Weights of a small transformer language model: 3 heads of 64.
MLP neurons of a small language model. Each row is named by its layer, matrix (gate and up: input weights) and neuron, and shows model dimensions 96-159. Each number is 128 + 24 x the weight over its row's rms, rounded and kept within 0 to 255. A neuron's up and down rows have the sign that makes its largest values positive.
Before each neuron's rows, "fires in" lists the words (lower case) most often at its 100 highest values on Wikipedia text that the model never trained on.

fires in: "s"
L2.gate403 [120 129 128 145 115 157 106 124 139 168 120 141 120 139 126 115 100 127 147 102 118 167  74 111 114 136 144 162 131 146 134 121 128 153 117 135 109 122 135 135 135 138 185 121 148 141 125  83  82 117 131 141  93 132 147 153 101 114  97 128 148 149 116 104]
L2.up403 [109 169 109  96  96 162  90 158 127 133 139 125  91 148 108 154  96 125 109 107 108 137 112 152 135 133 156 137 145 157 105  99 129 142 153 161 149  87 126 119 111 141 131 115 149 127 100 111  84 120 122 150 101  94 152 117 110 128  83 110 130 162 127 112]

fires in: "she", "it", "at"
L3.gate4 [147 106  73 110 119 151 167  99 127 129 139 154 163 164  91 153 116 102  98 111  65 114 134 154 106 122 131 112 153 148 153 148  98 132 107 108 137 128  95 124 120 104 104 131 156 114 118 144 146 123  97 137 129 109 102 128 132 154 119 125 150 114 140  79]
L3.up4 [130 128 119 100 138 171 132 119 123 111  95 134 133 122 115 145 123 142 125 129 180 111 107 177 115 157 118 121 151 152 114 118  98 129 125 118 125 121 150 153 127 103 133 140 128 175 158 116 174 155 140 111 140 166 118 154 146  95 121 137 127 113 129 135]

fires in: "featured", "located", "based", "placed", "to", "appeared"
L3.gate58 [122 150 161 178 135  87 126 129 109 139 127 136 116 103 158 121 140  62 119  92 104 108 147 153 136 150 164 110 110 134 135 148 151 127 175 172 117 116 157  86 107 136 157 121 125  81 113 135 121 116 106 160 132 115 118 116 104 128 123 133 108 162 115 164]
L3.up58 [ 98 157 149 106 138 103 125 121 135  91 108 140 136 164 145  84 125 119  87 154  76 117 157 157 133 173 137 128 146 118 117 118 133 126 123 107 125 124  83 141 107 162 130 114 113 163 151 152 146 144 130 116 127  98 131 114  96 109 117 158 147 125 161 114]

fires in: "you", "wrote", "just", "word", "show"
L2.gate357 [147 155 139 109 126 138 153  98 118 129 128  82 140 120  96 138 112 162 118 146 103 172 131 148 143 132 133 120 153 140 130 182 148 115 103 147 185 121 142 135 183  64 116 131 140  54 121 119 168 140 141 157 112  99  97 123 104  61  89 133 107 133 142 133]
L2.up357 [126 138 167 118 139  92 149 113 121 138 150 103 133 130 152 151 131 135 121 145 125 155 105 122  94 115 121 149 149 174 135 174 131 131  99 161 118 129 148  95  92 116 126 114 126  87  64 127 140 152 118 175 167 129 116 167 110 109 109 135 114 130 132 139]

fires in: "s", "their", "its", "her", "brief"
L10.gate12 [128 172 148 182 104 112 148 121 166 164 126 110 167  82 120 122 160 104  65 115 126 127  78 112 147 138 167 160 123 120 120  87 130 149 144 156 157 125 123 111 129 112 114 143 105  83 122 115 128 123 132 146 108 157  94 125 129 133 121  81 145 163 113 130]
L10.up12 [ 94 146  92 130 109 123 136 140 118 144 111 118  91 133 123  94 151 122 165 138 136 125 140 109 119 114 118 129 142 129 125 127 123 122  70 142 129 143 136 100 161 131 190  98 149 157 143  96 122  97 135  65 119  83 117 137 117 136 114 100  86 151 119  86]

fires in: "2019", "york", "2020", "hill", "netherlands"
L3.gate399 [109 117 162 137 119 117 133  74  96 110 172 101 113 144 104 110 145  80 137 137 130 148 135 157 139 122 110 157 145 121 156 131 139 167  93 107 105 107 153 133 147 101 121 129  91 143 118 136 128 129 136 114 125 120 156 122 190 144 121 117  82 131 140 119]
L3.up399 [ 99 127 176 114 122 113 111  94  89  94 152 102 155 122 135 115 162 106 130 120 108 186 129 165 148  94 122 149 135 140 130 116 138 127 133 122  81  92 157 103 114  71  74 104  88 126 105 144 146 168 101 128 112 149 120 137 158 163 135 131 131 144 139 101]

fires in: "by", "while", "before", "instead", "board", "via"
L2.gate386 [167 155 108  91 147 142 178 163 143 137  75 145 108 114  77 129 188 109 136  82 163 133 125  96 131 133 121 109 133 161 109 125  77 150 127 132 109 101 102 147 162 142 115 109 103  90 133 164 131 150 146 164 150 133  74 100 100 139 133 137 101 129 119 109]
L2.up386 [176 129 112  94 127 139 129 123 100 134 159 116 137 111 142 112 137 150 143 145 168 110 159 124 124  88 140 153 130 127  88 135 125 141 150 121 120 125 169 141 114 132 107 133 133 101 114 169 102 126 133 153 128  84 141 101  94 125  91 103  93 111 102 133]

fires in: "well", "victory", "goals", "shopping", "favor", "game"
L3.gate46 [157 154 121 137 143 127 177 178 126 111 125 116  97 114  90 149 188 118  86 138 106 107 129 109 137 113 157  99 130 153 136 127 113 109 105 138  99 129 176 143 154 146 137 150 125 154 106 155  79 126 147 107 147 116 103  96  80 163 161  66 164 140 111 104]
L3.up46 [135 210 131 120 153 149 134 138  92 154 133 147 154 134 150 142 125 112 116 147 113 118 119 147 125  98 101 115 125 152 157  97 139 132 141 117 129 131  74 110 110 178 177  64 120 104 114 171 135  92 165 139 108  99 105 105  92 115 134  90 140 146  94 134]